Weights of a small transformer language model.
Size: vocabulary 4096, 10.5M parameters.
Training: a variant of Adam for these matrices, 329M tokens, 10053 steps.
MLP neurons of a small language model. Each row is named by its layer, matrix (up: input weights; down: output weights) and neuron, and shows model dimensions 0-255. Each number is 500 + 25 x the weight over its row's rms, rounded and kept within 0 to 999. Numbers have three digits each.
After each neuron's rows, "fires before" lists the tokens most often just after its 100 highest values on Wikipedia text that the model never trained on. A number after a token or word is its count.

L5.up93:515490482467535492508487534495477481516503509530525539503488491540440491496481495514516516499515505522481516529544468567511492523480525512496481497478490514497535506470551485486479483484547486478465494502468486566485462491450485499509537479470515531457489521533554528515526460527465490521500482508497498494550499487488453493551482471468480463508546528557511510525497505470478490547478502523505517512486523477460508481456488536492519527487515496568499521503477491478472476500514497499493509485487507489457486470472482471491496521517487499501557514502545452539442468535521501517507515497518488479479468480524518491475492478451486523482508488524512520495488523535505512468487470456482510504518483532500477482499502543546509500480475465460478505475525490451489506465494478
L5.down93:505558531511512490449519482474529503500516511487456493553498566480492514495503490502474533500483526471498483449499509533514490481465489477484482533484541534536547490523514545502460442508517503540481508527489532517538490488496497553510511501524590547594452498520470518509509466517477508490515463488412485472476509493487468478469513499501459490497504484489493474497470468508513508498489492474494513479504483517473477501507484524520508502484493521460474490496473481520525473493520490537489503525488514494477467524471505518529517483528548527512520496484503439474484521495521499518526508485459484456493484512474536472486493498494504480523525508493489516541507519526488477477518494532479498472488506504547517510477492460496521517536515510471481521524450492516506480488525503
fires before: ", " 27, ". " 16, "\n" 9, "), " 7, "." 6, ": " 4

L2.up737:476487504518513512444542478472506492494527507561513529509549507460503484499502516474514534500486524467504476529521469536505478500496531508511479512518495488516530480508510480545509495480510506509501486496528463532507503504501458493508507506502490490471493474466512516499497472481510485510514459506548473493524523475542455508512546543501458500486522500546482513508482491501497510503510474523513534496479499513490480519512516440531486518479479550547514521445456507515522494518547496481514498532524495485477481517517482492513467538437494497495527492457502548519448469483469497513444488471521499491506541491434503473504555540523509509536463549516508494536466493485491494466503477423505484491472512485540516469479552522513517493460479519493470507558479516517496492485469491
L2.down737:480453549487448467490518490461544494501490501497517507531550433502485501511517499520521494484503505542504473508492437494486499525507506502555504512509513505530513479495477431493494495489491534536484507460561452518497480478448522472482481524503473500512553502443533532485480503490521511466477469464471531496517516517516493491485493511566498464532515499524498479506492489518530507524509509504519495508537480503540474498516486486511482498466500524514488484518517503529509470499527510479519522481468459478478517500461511494470500526527525479484514466526517520483498533498479500500511523510470472498523538501494492523510476492553547511490525499588517468510481478526455487499520510435518479467511543472537494496487442503491519512468449485482502522521489519516472489500505465
fires before: "\n\n" 23, "ice " 9, "ial " 8, "tion " 7, "ic" 6

L4.up931:452476513488525508568536491570470509504526491505512503463480495507459520493503461498518503534450476498512484498480476530531489442543492508503504497502505483483510473558476514479509494512488488497512468535536500498480486538523495503516525465484495521564471511503467490506494508468495520507451510526514501498540516436497460510517460460503513475527545496510506522489516573521484468495520451488477513520434476503481479449472536486507489500463524470529512461490505541507499536501493487458491509523490526480479494447489498496495506498525491541481495532493538515509453488505516507500503493530502525498493540479480523540488489474494485442498501536468481486560514489501462497513518480471487507510540513501486540490506525521499473505502476518503570510532512510470506510480499515
L4.down931:566529478511484503510457488495529498499496485514480512467510515489499511558532521462511498512545483508486486481511506494508533487520508526444510460497528500450521484490496484474500487469532482534527454490538516528515523505499458500479502496496519466492471549509514492531514486479457498521483473469483543509472466448472477493496489481493500533503479459491486499529493472477502511521485487505485491495484517498440499485517502522486517507512545503467500510495472543498560484493470500551469487523526486484511515516503503543519504480480490521555545556529518443505496504492419529485454531492515510523510479504482537511477457474527511501480498536531498550501473529506530447467514489508475494462505509518478497513495468495510499509533523493466483538523457554487491534536487468
fires before: ", " 35, ". " 16, "." 5, "'" 4

L4.up646:501529505521509497462496504505513491516518493507562488494490460476533547540476458495526541505532486490494442485492458536536507508515503471487485494492520524472485523474481491519498560549527513513460518477502468482532498537431472466421459487488475543501486492515472497481496477496497524484490494486498496559486501516490435491529498482513520463467487544523468500480519508504463513502493503531502519446513498518485515510463522514503457480519536542502499508507496482499510495546560514476465453487482508476496543516483509510459490518501486524511456511494531484531483476519489530471503499473447506497496520468455509473464454530511489490506489530514523502487533466531510541491481502452539490506506504482542516512507487516458480471489472493490519520490480514489472497493536504
L4.down646:509568491506472456456477466511543538477502507472503504526509517486463521520495541463481509429554516514497514487549527517507458481489463483497530477497529523546528464520516470507517528486492516452522455507462484470475480473548509523528477506469500489485494524438474496484526514499497480493521489485510512506476503509496516533540493490495512508462548495474501490530508535504569495473505487519492540498447495503472488518524478469507511528506496517482506520533468535488507512492480500513496503476498505434510465516469471509516492476450478484476515521460443486522518488501458529499484544488523480503490537506524505480516502471519499474538459466498468507491511490527550525458492557525494513512536492487511520506462494499506486521502551506465491510506476521527528502520509520
fires before: "\n\n" 95, "\n" 5

L7.up283:508503488462506512519506494517479534503494530523498520483482533545470486526511520503485476492513478535493547540565469539491486451534542502509529499526439499530523476502525535471467485487526447506496528494543487537497483484514513497515534480520484538543559515464490515544526460472492456524481500513483524526521475495507504472516492472475474497520501493495517543538495469489458509510490487490501556514492474479483474495466499544501520456498500483527506474503499520538489522509535487493458516535483533480489454493479460518489512504514484553529558482520493507513484472504519475483458475482487484454493503477516511491487509537456480559525517502523492500523451483502514466485467506506469491505517483527483447501451520543501519504481503499481513470524500505483481527487464456
L7.down283:457637493470499476453500455527520512478469530525502480530476478531513508477522460523507521485538501530473498464486464505516483542513483464489496554506470484534473481464482506502499506556464532512476506500450512488533491496483509504517469480487511503488490517509470487537498495494512528464536460493475506470489502472510484454515486521508480500502500514392518490490495503523516482477520497486501476466492509502514514543545520473497491498499516497519524536510495505534508462521530495523532514507510472498495521507492508517498503488511536489485505534501516531496456516510505496507483479515491473460525483484478487505455532461543498469500511482487476528493491524503486491487523515517568492515528538504528522478527448476471472520520505522484513532502516482490528491475543496
fires before: ". " 15, ", " 12, "\n" 11, "." 8, "==" 8

L4.up245:498528471509524530509485523493450547480511506518502543520481528556468511496469487502531488546488465518500489517520450490495502473516513514503528490490460527508543516489482459501508450458514499473524536499516505564489497506487483476509565485489484511498515530463474480523482497494454495502466510523476548500536504478485468467531458491431502509505525482494461490542513513525465493571538469501505529513535511518490454519445482500451514497498548508511523471513471530490514502543502495492473516517505503488497518479476469525464509530477506533499508471533525468541470498535502444506503462532476496484522481469517485491511506478499493506516487498498496533542461470465524526491471515493498454477490529529524527519498514494519481462513510483516543485530535482499479491481484483
L4.down245:510697522461493479496507499494474498533489494516504485481507476488505488491502511477515511495487507516500497471524515543488486484488516492504479492483502488519475479521537536467494499482524518481517480483509521484487495502490526493468543515464519535511476516490499483516501503500486508509507490494495470457501471474493502471506511495486505465508514503336526488497515505464536503532503508502516525515485507471495487485485532506521472517508530495496467504527513501517487487532502506466495509528520508510508478506529485510510505506509486505523495513490494524509475481523503501484483478515517496543487464510494517541493516506509518527485486505520498551484491540528489469517455490523464498487504478473506523516501524498508505508509481466478501504517484494487465555483517454
fires before: ". " 20, ", " 17, "." 9, "201" 6, "\n" 5, "198" 4

L4.up941:526527492531518494526546478501483461518506462505484517474495460475494514513462514461496518520468447489441475512533519519521474492550502458479496495464476525511515526480501529491531520496499473521515519476491463466514471459532492469497509483488476502493489467491507549502491496502512491505466509479510530514488490505511487489554548413460513471492521509509506505508463552493473496521522471501501544516495528499500510524502503505497488473502538536519502487467524470531536485523529505538504478487483490510486545504484483530499543480484515561504511493481516441540458507509501515468500493506473521508521461481503470537480457522508529452476483473521508516506520557486491482524528551489490488526482495485479504467490517516452421496452527522481514505514503499480521526505519540
L4.down941:478572487521479431456467520513483529481499498518488538477494496467498586520494558516482477460497519451539491460501510556472476518512462508501522474529435552492489531511482511462497504506445533513506493463469463496486503530490474461519477488521497493480490512507485459471535514516481480472479484464516514473543507496519514465527546480497511490489527510573523520537530518481531511491491504513468545503500500481518476517513535491523509481529536561534495505519493482497469504496506476527499522521492478482538469504496499520505475531469490499511487486485485515520476480504504514484497504474502482467501499477500515506518471509525504519516507510485486526495553533499484486429509528478529490484453476492513522536479508491490503506483507458463523507519493523518475497507499543
fires before: "\n" 66, "\n\n" 33

L4.up472:485518465502476443477493500511516462500504524493491501542459513479535533521497486484479505514537484508487512494515451503516533478493535514480471501481475496490489492484494506524472528522517506568454561516509473492497449534500510465507502547514492492452467469467507504521529518462471489511446507516487504516496544472481506470527518520484470478512543540529534483476506520509492451505449489485503541497487530505476498532506457510439485520451516506555484514516515493494482530505492480511504471489520494472499507497478532450466481487516487515530478503478482530502485493511566471529508476529543476487577529507520480504452483502511505490450503548498550526495528491487465540486524485463510440486503480508495520515526511467466469510491492510490500515503521496514522495515511491
L4.down472:509455465504507447528491470498503527509514488488508443548484506494527434430484496479552487486493486468465500550488477479499516451542514491504464522493496498488490490535493506517504485528509507498488494554526485498484493506492507489555497466496514508516480526466540515516495524477501506519514531507443479431533498532490551466481479523527464508505487511572542458515490503492567512512488491520492531475527530488499448504541475487505515472466480484482494488518469507470504477465511490505504541462467452474527510490510502505498487443468513539508506493489510473473488489508480450506473510498516482514491526476534495499495520486568524512531483511478511551479527505498491525500491526483515536483487515496532518496541518506495459496482518479504505483524495529470527494534503514
fires before: "\n\n" 29, "American " 9, "j" 9, "ear " 5, "ederal " 4

L4.up810:430471502527483504488491494538499526499525467498511494490495522499460483521477506519495513549523476525577505487478456548508504439450513504506526476478491475523523490497518504506494507494545473496499462487468466491465499451482476503518519486516494541486524522505500519474492480550457508520495512480530555509555535456475476510537509483502502444491522521529516505497521519487444488520487478530509521512488495495473483451482497525483470535472473522490520483469459546486532487502499505519494514550506521507473523528471498511529469545471527502539490505503519501497471524478544486530482479509553498486479554504454473471492494494479529472507464497463507491517495491503556471478480471488511516525512475516487527470472535516508496505512515518464496532501502537516490523446499481
L4.down810:496510473496520511486535468481492498545483540536513531527484503511487499525505483474533510523499501501479515482486513510485563509492502462472513510494476508486480465513528486493516458488479509494490478522521497497509489502478494569500504466494577485454503509512490498506541559490458548503474462491477477480499487481505472484482485469474542504469477483547495533488520506490492430479496537497476506514464541507505508507478478478517508477456503456475486530503515504521521501464521509543500549476548498480445528471483441535494535482511437518510475498507460511515491506486491474497500517469507516528490544534540499442503502483462461528524500472464515523501491512522570522519517490516487514477502507545485519493522491488508502531483556479516487441526496509528513503507496503
fires before: ", " 24, ". " 12, "==" 10, ": " 7, "\n" 6, "." 6

L5.up813:484519518540502496503549517503488534491489494480505501483520500481474535502487517485517518462497479483477453466523491534518454462472501491531496459499506542462550506481476485510493510500469515514502463502483480474512453478514521454520520465520482523498469470483464511502487507466494487483458509497515556545486485473468480471527512484480517461470531529528547497483502514481504535514473425499486510487479492557502514511518510495511504494518508546470454502521489470524528545498522525467463494516487513557479513517524478478452457518486518539488475516479549537527485514487462474490492495526474488504494534484458498481503469510523517509526505508513522498488486484455551465501491529447482473465525480483540508484501525495481459472494557486515543468519498510482510525447499491
L5.down813:504539500507469470470501483495540541496482519489496489513485504456483577563469521506487494453534520480518508461481514536496452505501465507519495487511520602506506511489524508506500536508464533497515476491499455470463469499478493497495491524499522506467465515471455501509497534485498479476501494453502550466501477512524521479504512475497507486446535494577517473498512503506518507513520463476458516491504500499492467531505514449480526502531508572493487543520461483505502505477499560513523489510490517458508498494519510515464508492498509489502515509481495509529483474499531491492501559507520473523482467467522486469533509490527508491501474466523507503474509496502555470444486524479494528465527495464516523514488531506471510490486512511472488530479502480518508492495554539
fires before: "\n" 89, "\n\n" 9

L7.up649:479527468482524523519503488550435473492536498490507512500508500493511549540462500492519506485504513513528464519531482565487526482511514489500474483478508439465498542484525526488504510474529494523496521509509454546461468495464482508460529482529495536471476519509537509506512492546514499502474541502494512506558467486518490485540507456467470495554491498535490492490466527482483510540505490513517522549491512488525485476460484528491496524489486500575479452492477513475480491469513509465476514530508532493480497489503504505467498499516489533474515505512514463462454464545531471506489512516503477454493500520534480504498474534479447482526510524498510517475483529498529463489493501477490487521503477543495511491492503509491476475492513471485488467472550499431482524483509439
L7.down649:462663482484479484516496472503458532521507488523463473499500509501507574462498493498537512493470491523478517499480437529490485500455505490489523542503474510501488509516491490481505483486522489465504497482484498485564504511476476519469524497506550494509495522463502499518480507490507499519505499500485517427470467512491455509508499515528518500487498472435510496478483499508478484503486502461470525509500491509499473513524514518536504468487482495486489509526487530515530523490525486509509503517469463553501490528488487510489515501510480526532520512539482501475463486523479547517487525515479531455525475493531537522495468517513472468482521503516507569485480484516520490441499525518494511502486484471500473493543471522511510508513529505488474530502510509527465529489501497
fires before: ", " 30, ". " 12, ") " 10, "." 9, "==" 9, ": " 6

L7.up535:494538522507517491486469497513492497465516504488505557489500512490477530512505475456558532513542463487471504500503526554521480524530495449509519495493522515526510542500538507543511492525527494525463507510535518492487504488501508449531555523496445558501476498484516490516548490489465484498477525538495482549460476495495451466493464511486488515485506505463521495504521526519486454506489485512519516518497468494459481510456534501493478466499522536489463497510469523517516507534566521507466477485529489456480496537524452469456513505490528508511505536490524503530462486521474507488456486497476485469503505467500453493507453501499509528476470517474496537500473474489512495494485530509531499472497488551509483490481509528470488493491437448501492498514481502464498550482467466
L7.down535:495684513457487503486483465520505488505459525495464506485498503515521530483475482486509482487512487518492509489480481502502488507496489521501500521500512537472516491507499515484498504512480495509504507487514474501509513493515490538487525491487516516490463507485481477508501505493474529479491478460492505482522503458463524464498491519529501513505502517299483489487502518484508538501522508516533539490503493487534504522492483501505497500481485519490497503506488501516506499489503500497535500521504509484528480497505505527500482491502510510531510490519490466509537499509479512507498501486485491517471497470483527493485500502509515494486479487504511523491509518520486519498503473564492501497503515448471501515497464502518487470499542548491527523515502521495451503503517530
fires before: "\n" 73, "\n\n" 9